MLP neurons of a small language model. Each row is named by its layer, matrix (gate and up: input weights) and neuron, and shows model dimensions 0-169. Each number is 128 + 24 x the weight over its row's rms, rounded and kept within 0 to 255. Numbers have three digits each. A neuron's up and down rows have the sign that makes its largest values positive.
A block is one neuron, or neurons of one layer that tend to fire together. After each block is what it responds to, as a language model described it from the Wikipedia text at the highest values.

L4.gate657:118155131108102103104133147108130151080110145112092096141140123109142135104120100110134133100193126126121129143118104152119144103082161099140099129128128148099143150155116157102155126160147115195075152149095106142125135104129173129148123128136133158154115162155147084150120141122135111124097119177100140143144090136107124113163154130143158080140118103113155085117088109148149136161096143134126123102193079165137116143126122086153155152157108131121066085134153129142154122131104118143149157124142108135127117172
L4.up657:142078118097156131132096105126095167144136111084094079156128179130146122132114143108139176135164122102108129151118119081171127118119114130102171136109111149101166115110137107091149139141104128111092119189135193138120104122152146144192093159125169151159120154147153176095130113145133115135090146138118129128101098177126121131133115135164142154119114127136143141173139155094122150129152099099161130136131134144122112091085113117176151135139138127127134060121121131090114116118123165127136108143134100116111119147
Description: Word-start fragments. First subword piece of a split word, often right after a quote, hyphen, bracket or heading, e.g. rebel-he(ld), "H(allelujah)", C-ol(lege).

L4.gate1190:092111141095132117159166126120106138084166116117155153157092111105150121154160128124153135114161125126154152116119121126087135151135126117143159088124152129103127141118118113124131103145151076139142123148137137125113106102119156155085155119128137167112116139082140134138141127154132140075188154106119101108200122183131126116094145116103146161128101141101124145105127158119110120162121096147144111202146121146134102138133040106136145088126144137140159166136113100100096167095121149109068097144148133099168105144
L4.up1190:117144112118144134144150104131157117168119150125133091118093093123114096101127109133121150072129138133121114117126159127098114138156127123147146116163139155128129138106171119160143087145146119122125121150120121137151151111134113158109163154107119157140123124122165116129137117120093146087174112120125093090134215120117124132147139115090141152155150077108098135132129129097124122176111115134149106187136112097154116132110089120131138123146182138137139116124147076076140164097112170090133097156108117108157102134
Description: Table and infobox labels. Label words and column or row headers in Wikipedia stat tables and infobox lists, e.g. Average precipitation, Apps | Goals, Retired:, Playoffs; occasionally ordinary prose words.

L14.gate58:135125143157169182118118107114088134152150128120117146107135152113139160140110121063128138096111122086105073120131121138125173124126122143110113131096142120120132114094108122135151131105141129087118107160121128143117104086108158119121131137160111138147163147103139103128140114124102139116108089152126112138100137081153162135128139181153138153088121128158134099144131158091118125145160090092123129123146149146170106133126158125087107112114088134118126175148133152111144133141119146159139178147136146156105166124
L14.up58:136134110127143125134134133136106096120112143152151138147093116116067129141094106099108150137137176103136126106125149168109155125106147122133147175134162169138145098115172108123099151098127109072147096122125128135079149122086108139140106121134165132096154139145114133118124187098111090119079156096090138100111108090118128114106134156092123119151115137154159151105118137092127146166141111125128178118134148110118091132132107134124123123120124143089149161134137137091133124131115123165142144123103144134150134086
L14.gate201:118172112123141138139139079075111119153112177082114149127103093148076154093145171168144115122099156143122111175089106098099147124111116118090113119105143153125104107122119103145148130098134138091123091116130139104085096160143127142084106089143109127115126142131150130107139122114113125122158177164133139159096110130131126144107100148167149146132120137127154117095097101142167107158109127118109168153153091106069119114122124094116142131090144105149136121140095155126204113102131097081149124117107155149148121147
L14.up201:109169071129142125115146132120133086127107088095108107135099117138144102137165134118088110098160119117100127144159144120104143141150113121147096133126135115144146158183130117130137121170155169133132148119148115144144125149143124162162151159143085155123170097122123100121075156146136127154138207176150140134098117122149112120093117150101148074119107143165145098134128103132188108134152106134149130123154167103120153139121098136149103090133151166172132119063132132074125180159132134098123073119121154117168123092
L14.gate365:112122108110126122173155099076125099128097130141154127094100126111102144101157133111098147140081116117137137168068129133114154126124079126156124145133166149080111150097120145122095140115172141116114116125132123109126141205186108129124115144103086140112161135159102085140135122150063146107142081126135140125135073141092157100115107121104201123139159128117176112152089153126131163115134139145107121110117129108150150161142142141202106125126135125158148145126124192100160120109132159127121130119146141118103136147
L14.up365:131115124141111185156142106128123102115146128116108152125159131158138141109082115105119088124165164112152133110103175102141128087110109108091159111180135134090107122125109135072123146153131133121111171138096157097141150111122124138133133129127127137123136161133061124136188170094134096092078107132129096130151136097165152166162140149165153144140123151160129143127123146138121192117135164075184105156100113159088171099180103129123130123148147164136122106084136146125092113107109096116128110149123157167126129136
L14.gate655:129105149132140154134148114143113104157128123123147103109146125115131110155143121117167111124145120131160120118139058082128121140151129118097134112171120112156103150104098159133099137130132118093123135108129188154153135172133138163173112146126110117092133155152135078164118161125137113095129142112162116134170101134135113102103117104155133156106116111111112113086101187152110133140076168134191110161112130131129120177133084114133163129095141145117082169121138125135190089108117111116126130141139081120113121087
L14.up655:115152124150164182122125110124165152150166174109164093105161104130094167144085165167103160098129121148165133174094139093151175139100127107174134117146131140133091137146134128141143194161155142117128153141123087140175134127130152169141131144106129105134150126121109121154172108152113136101125107120139112103107108131138156100102124137082156156096102060157136133127127142099134154170091086132081148129130132100139095168121091110125086152099098120148100130130148185092116116108145146105120119102134112152145094108
L14.gate689:123088056120142111090122141142126130105127106125092131160103174098106176132113128182134135139174177140132117133160149123103150152106119123107111145126148156139112064148110137114105153168184110188117111124146136112116114131134128124113100098144137142131104119115138104145138155128118099131161091091137145148110110135101104144135124144114132152139146129085080174120139112115127117129121136130135157127080149140123143143111131132096103117156156118170108119105149140135094159121138121115105169116122130124099151151
L14.up689:118092098153162097144127148121146158121131088119120127117148142151121101125098164163080134124115124088142177116111108134142131152157120122097110128096151126106179121144101154138112153107127104109148103129115140083122141122092121143135132120121145103122161104124042134163125081161136108137136139139101123151120165105101133123095097119132128125137166196129102101136168085169076121129118113123156198133107102135116118112096115112117116104137149155110166137150086111138165110112079123140131107169114099107119146134
L14.gate767:135130125119130128108131098136074068105098137092136124145125125162099123124128125164123094074149144139116090144136118138140095154134114181117168148153161099113132166087095077135175136093126092106141121108115130081115133118121139149128111130133100156134162128133120101142148152137089122151087089114105068159136143144134115124121145160130149142135111082174147133098094152139111122160090142074118109106143120139111137106149107102150156128095066099107115096122149137063135157082113101183123097133117180116149166146
L14.up767:130148146082179089142115104134122151110127099072148101124085104144149143153116144179122149154163146104106120140130119134117140164110139170126149164160131075163130136136138125133155102123109120127150127136134135137133153113136090133141104094144111140188152144134116134101109145130116155162131098132124119149112174095116084125159098149112151103119109095168085127131129140138125095109086143137168095116109104150140161139134101170101154145119150094147084182078122155085083165104121149106152140143141143141116103119
L14.gate1101:103162129115112173138141123145181130126146131100156140130087141114138127127112128181188125093136132130078149109181090112109130162107131118135133149160172103090095121097121140109082149130107184105142097146114131154111129149131101159118149163135129118133132127142109149142106055130120110163129140102141136143142106104137158158137147167106159103104137125124108189124101125106148136119160106146108127146135121157126100167130138146164133128087145134104147150157105089126133084119187085127173107093109151159122124082
L14.up1101:132130126077174127157111124104140092190105103082141165095161142116128127124134139133089121116118104158161148151142130151126141095068120115150127101101112139104132167141096130126118132125120143109092124135152139110177150152100120129113124118134119147116119130164099140116141099130130178094119153125141080132124135148144122141123135146146129131139149147124141131150194156128110114140143105116163150111099114128118140097095122148148094141120116101104135149155118108143108076133144146139146099127116103102153089139
L14.gate1259:111136115113153089176142074102132104135116101125095118116152113117105170109129122088115129126160109121120089119091123118095101136127069111135139106116135092092081091131145142075112121170100105147118101153116138111120125142136104155116101160119119136119128155130112134133118167077144150113150124080151154133143103100128147122139132125145112109146089091135095129123114123120100112105106181126130139139101147128131125113151121189120134133151174097146122103114101149124147104137141133212110107128134099135133144144
L14.up1259:152139132164118113157110118107136118124150150080145118192095147125080130120112110204093143143140128130144131106152140110128088172092174115111139085159164157106099139157162107147145127117115113120153094142166141083118146113153122124166115123132108162128115149091115139153153121129099106116126113137138135108135141108123120126106113151135132162117130152129106183133120133084100128191083126166140110106113142148130169130114098128138114096096172152136087168135149143123130129129118114134145132134154093116172154162
Description: Table header cells. Column-name cells and closing pipes in markdown table header rows, such as | Ref. |, Avg., km, Score; weakly, word-initial pieces in prose (lightships, indoors).

L7.gate26:111142126114123129097100156148111155096103139162094121116099138154093101117095160106147113157127089120075149106120107112148125098113105125132133135088109085128124142124133099144125108148117123099113097113153096102139086144150098141120135159153119135116133127088154140126160126141145091170173161143112132132119123108116154096118100174172107123149101143100086087111158132155144126079122149116168119142093148123113137104110145128133143105125152140125119139086132141162127094113118136104103078128123133154116138097
L7.up26:132138123202108139115150173119134038138127112087109143147096097117173111120140182128121157132123159116144094099127108121105118138128132161133081170143196127120125157115086102119159099088118128092103109120123182133152136127128097092136130118145076164128091105160149149131108112116154118167151105119130133103137152154127142144101130146128139135123110139161137172146123109143152169125168097105129072123113131124073134140106162127171141125134154148170097110156115123149133101138107132138130145114128118142125130131
L7.gate182:139099105125108141102121123104096094126135133167114119086124158194101106102099111120086106125107154137100115179160150098100111187140136122161145112094091117081109149130154122138118104121118207128153153105147099120112158112156103154126147119185156137141145104095121160109118119136136157073105123142111119184119156103145118131095113134163136120159129099106098129132144122196093117151094137115167123125127137120128112099144099151111153137136115138140153128072105193097156125167184152131117131127113094167127141114
L7.up182:161094110125111166136130146074136134149103132124134143143104123111080157106106148156118137129150098158126155119120155138113126119147127137142162098128089149129120114115151086088178098143092144137152148167143108131138144077152169126122115166093125170115155132137113155136119081133183133114151142151122114163140120126113125101127142106135128108113134128085088130155133126126127099110140125115113154147135114143117119097147100138133086092141164119147144073153148118138160117104168158123102134137128138128126099104
L7.gate311:158109091139131187163153146106098167143135094114124116115115096116112081152155128193137104152121091124144160104124143097141154121140105120193093119147107082155126149087134088115111145143123107163167171106093160117110119153147113133130124104120149155120098108128123135122132093172116157150141100128147131100118181139079177141116122131109167150135152151140179149102159115168131121116080119146121198150091106140147121137150102103126116147105120099117153106122128133150114131129134129175116137089088117193141135132
L7.up311:137122115131107140159144092119124106119085129128135114138158100108111181106099147129140098118140119158178184143124126115101115158119157180149105125139071191116138084106134166142081111138146129120120125071121163083101195135134109136126139110113134130143127156143144107133131123129109136131127124125142135132165171129158121141125088115112111131104131109139093159161078156159105152100166109122152162159176103123159098131125156127100143130072115125125100105104144142159116121097136139129084113162148107180154130139
L7.gate363:153139127140139173127123078175095107117101157081126143117134102150148138106155158129061106138114151146104142119177120109117121151100159139081118116113156092064163089140162104117116099132159092096157119155162151140089154109144079095125107123098117153118122109113093122127176144108143123141151168116137126122157169126098153137145148132145149154147117126126129112125105147177122057086138128109144060109142113131194130150123151109110109157121119106099143126124128147133103132114113144141124096130161137124116102135
L7.up363:097138164127133120208116171156130130068116139117119131100093145175090100172134150129123137123124121124120141108147158108129177143140180124097139135130138097115133117149074133147120115141121121097127097114129158137127099142096163142150146136116135134180143135093132089128154132154128121128124149073155174107119134124119149130117168121153130134132087104071137085151164145104144117087142125116150140133146094145122131139096151119115131121129132106138106109162106143121086154126134128146151090143125151105130103163
L7.gate373:111098125111138180120090081161147149109074121124151120092120128149146070098139065104126145121111168100120116106136091143116128094118119111145146104106128157127105138118082109161163175158155147145161115121101141128146182127139124119153156119098167186087081127140156120083140109138122080136137138091133139123071122104135142140154089128172140127132138133107117108148139153105118151140084169115165115141093103139122123149086128176143112107126111132130133103156124159113157150132119148124145128081136154128139119124
L7.up373:066121127155135140179159139124160118131086156086114102077104158139111114108126107081127160133132141090136142142126112124137129097161124094118136134138099171133106125089061138127125102136136117124173117152119171125130124131142099115192162108094122155121117127170141124091114114131162129134140151155109144116130099111118128138132114127163168143120142080112148133125118131144125126143116164129175118129116135160130133124112143154155129133140158123172104078147128125159114151143101139155152136083110116137140130088
L7.gate855:097110130152187155115186126141098104123074101118128136165159140136148111136143173143087127112113119140145098112098087134151094150113100147138141140110156116123155152120101146116119087169122144101142129138103157131167156132158122160115143182095097143141135123144128112107150152116095120130192154092107113157129113129082134103126144170141139145144143134137129122104151136132126140090134148107138137106108149120106128129075093128145141114114148139129148096116120123165141142070142153099157116116114098150123150140
L7.up855:097151114098089118086114116101141149120086148122132138161157127116103104079089154149110135124099124123153133146137128163150116150117115114138150099175168148110143125073116132140105120156151136139159168148168160111171142113119154110136140124129125139132126086122100145105106107149137133138135156153085133127122125120113140118167094112106152166146155144145146094155130141142121126151144154177125109160108084103087126119118095105155119126145155103106130103141126129098114147156150137142124121113123105109135109092
L7.gate921:122108148125164121100108136078105094159125118148127151192141126145131137131118102130145122118128143098095115118098087159146142143071107130118104085140089134096126130114122092135082120117099106126144147145151174171122113100164076142107159121131184095137130146113151125103153145150126115154160129122084124149119128126157123095121115129143123123157124134150110100162106125121142098147120141133136116154135093105125135136113093147151126135127146124106174132148154121123173129121162172161107087135114163111168138138
L7.up921:158156150136142135133115103104121133154115154146137157157162123171143138130104124099098117101135146130102097106146133129183107138083143111081141120137130102167138156066141135124151147114137107141160144179141088170156136160154103114131082137163109109102124117127100127126155154105126116136123147105102134112127147092093128124124149116087172153179139152131116124083123126103099177122105139112179114140142115137129148117160128165149076123157146147104107119142125129103140141100135159107113125125145112112162141102
L7.gate1036:170147082116099141110141174146050155117145123149094121166147113099098151091105145135104105116126119153116153090123126101132163134157125136115153153107147129092138125111077129136138115134126117090119135150122129153145148142135112137126111136145123142131152110120109134149151118127136148133108141142106097157109120141110143080139063120148133152108136149193114153120118114058130113128158138111108088134089089104114142111142083112102145086082125111136169110099146130153148138143100112072155149120119130120175126123
L7.up1036:085148157136126133145128137126162131127141087143142131132165163110096088166116060151111126178129113129152143123144142109108106146108179135121171112098164104140110150137154140133095161134172149121113090125128161115119139130139132087128155140105110125117138100106117131137184141119141137118151095079097139154156164141157068109137150164123114181131108120089147154105123132118165113116100123095140141142141093108090129114161184154105152109158137141134124149098136103069113152147143157132163119141138155121139153112
Description: Sports table header separators. Pipe separators in sports statistics table header rows, mostly right after abbreviations like W, H, 2, as in W | L; weaker on mid-word pieces in prose (Coc-a, hand-bag, st-rat-a).

L14.gate273:097116172161151140100161132158099141119141144127112110116117158151161091108185157129104120128153104061119137153116148139113153110112111159158129102143110134169113128134138147162168110141129152108145123124118131115123121083092125134136140165104156111119119106130144140103130093093098121131111123112152114138127128121121052156078157125144118085089166124134164126125139173149160171102152126172159115111127124142142109110188156151121149181117123156141082118144167163143125126149115116198128168133148141108132152136
L14.up273:114115115102132141110142128102108137126132100142146115117146106141108110119177115100123125133151120098141174132102058150097090123083114140113148098141120136134131144163111117112163135162129139130126149145161123153121114094167167121142102140174122122126118110083118106134140141120145118149116073142134114121155123161141092085103159128113105087154109125153144121143104180134189066142171162123154112105133093112155144102128112160155164130107142125139151138105132126102102126128128077140107124145126071111112148121
L14.gate336:169121093122077151143125129144141145133147115193137111153161162132126149135119117125160154149121111170142142110106176139142118133166081167106128098122124119144101124135135114055118128150098064138135102179133114136119083115157153126169134119152158162138135140120136144129128177138182128133083152135133097137103150116122105137126144156139150138136126114140110077103084151119159135095131137131129107131147131168112145121116137135141123106134149166123146147085141096124112128115113110155108121116121115130129135122
L14.up336:083119139115126113123109085132122153150133141111137116127122146169137185123140075124157161103113149152129141129168083103116109149101110167090114104134142078138086142072103152093154104109083088157116135133130132119128111093163121142160157132120151145148083135103158155128123143102178154086119135101146113161135152143152085148143181158101143084160119107133134156098119164146138160144149131139129132134106131101101128136151155134142145150114144125143126157103141109133139086110146139143143137128152080137126161154
L14.gate414:138113132088167139159159126120188139135174089100174136123139108114129076120131174110132150115103131084137114106113164119126114133126097097178101159131139154104129131129105104097129104119151099140097140140144120127143142152103141178134104106116106126128133132148117084156139107150124177100112127151116138121136127106141091081144168129094147158128123132066157139154106168117148113126097105083147106086158160123151110054078143147138113128151110135167107144140171108142147120150157147106117189100136107135119117098
L14.up414:125093134086110142153125148155130107155170104124142148153061146101186123119154085136136118160116098113135099100075151094105115116103112116121161114128134151105150131071136109129128094114143106096127175116160100123127119142121160134159139137138170119142099121141192056109124144121110156162119116116117118107121089118162128091151151129113084166114163128085145133151099111146105100103141107086097148132126110116121122110078106152125126095147122111113149139140142081126122127105185098082141154077142127130152146113
L14.gate717:087126079140117111157119120121154144099163110127151107129152183167180105106137100100099162145174101136165120152074122101110124142115150158177156116164128131122168142131097140136115112121134132146164153151108118150151130064152161122164135148143125128134133146111132095121144127096137134087090116142153112097091139082108101112144170133147117087112118106067122102113141186141139099138152104164148127150115092157091149156111168163140139113138123123112120110093147123129105166157144099113137152148155127087136174135
L14.up717:074141129100114147140110167075118132116115182096109122119165145133148098113108144138100155091131128129167164155110123126130144129122104121122140156126118131133079111149169127128155111100128116129136126132176087104126121148192153094161078133107151139128115135133126149128139087101124113122134129139167126183111097141118137145169159091126114121117105112122083084095089098136157114130128107140152169147154118149118107142151106147136126112099165120149154123130144130096117108141117105125129185131165130182124124182
L14.gate844:135094111134127125124113146121142135118115175089096173080179121099099112139135098110109150106154112099137112115074104106129088125132107147116101141140107149093154106108141113129109144130093126123120156129135127125126129102177133130128130152184154119113135126151126120114134128074123159145111140121082129105141095124105103072133115127080124077139106141143121143111131134085128131116135129109109136136121096143111185109108103101150142160118103090158137151094119151153115158141094123133119112113141137143104164106
L14.up844:092154136117117149111125142111094118170105132129113163125139104131166133112128128100113136136174171149157123169154136140113131126151108161077111158105153162103129139143142096113134122113128176121130110123157114132119099113146139149108131131114125171109091102135136104113098120147119132139100100110161143170159120122125116099071107161143142125113126133131118135156084098127146168132126129113143107146138124094094083174136140108130123129171131119122172131138128107132145160171142113144083142131123132090119125177
L14.gate898:094116134141149121084163141137136130145111104110205099115147107151123135128151125171131137128140094114144106134166095095109151105091136150142166085103141160131171126126088095098141111127129095108195089149132144140112157137096138153134175153135149139126158174111151130114163119149153128152132138137152093128147129133143132096161162114118136132107083142125106117135100134147108140096162143159120159156163121174130091078164104132135103134148100112140109177145150118140102142135127116153074135162155131138092153146
L14.up898:141130099113087122125172112171154158105105074141147105132151115115097145106129124116113139126151134138135153100082104120114151144088132077139141155115153111173138089101105154119122196134103123176109133143119124158114152118108152141124090106110114132132148162152189135141146123123170102092130147117136147174162130164087083126101143133135118106139137144078107131098147117166145114132110146143128139123141110152157134114123120135150138144154101183107107135103151103149121123165172124145140138129121091127108146098
L14.gate1068:090107122124119102115115145156122150087113130087145145100146138115169113105142107164136132134135103128123050168130159147119142140147118171143182120130129124090144114127112107144147106123147124146158111112134145140108158132103152129153123149112144097109101106131136133141089124105134102095160156111135088135121143159141080135125138125110120138130133131054145163071098143128141118109118141154127098134094073097108129103143147132159149136129188087124096155134154147105116132187079136140148105153127131104105149128
L14.up1068:136105110101156139117106117083170127129110120133134143139140157114173118147170116163136176094133155140158113112139115125101110162184073148106140160093119133132137098109148126124137070120140134142100115125101156130174089108079138144101159164137142114097129132125075104143117113132118170097139181093151117107089116116137096120147136151150090112141126126123132127120130126141145138151167150113133126135131124158130151124126125156144161128149161142139107174124109139165111153078158131124128105137108118157125146156
L14.gate1090:152107094133102117126133106128154141182110137110114141135114151129105113121104169153096135115126114136187103137108068120134104067137113155108105124081120116098128147109154178098089128135141137123135100124120144155115111109184137122130097144127121095129133136159152151171151121097124096095096107089146152131138105133169091143118147135089152148163105124093114119157102149106143116136107138109126120104103145115139140125129103116124171121101154130132158170148124149110117148104122098156146095137158106099135123102
L14.up1090:178145126158065134115152140094104102160152099145103113135113112106164108115114129137131145109100113160140113146095159141107145123110120129155127132149177150145159121069127162119158123155093143098186091138153138129101133069166108074155110112128137146091136117151102123144120111157092145105153075097145120096108106131130160115108107124096096154136115121125116162131142109131106179117137132156148088139104147089126118119156116114105148111112164160082179135129134106129134141154104163134141115147141116127115120103
Description: Word-initial H token. A standalone H or h piece starting a split word or name, often capitalized, as in Hong Kong, Hindi, Hannah, HR, antihistamines; weakly also function words like than, as.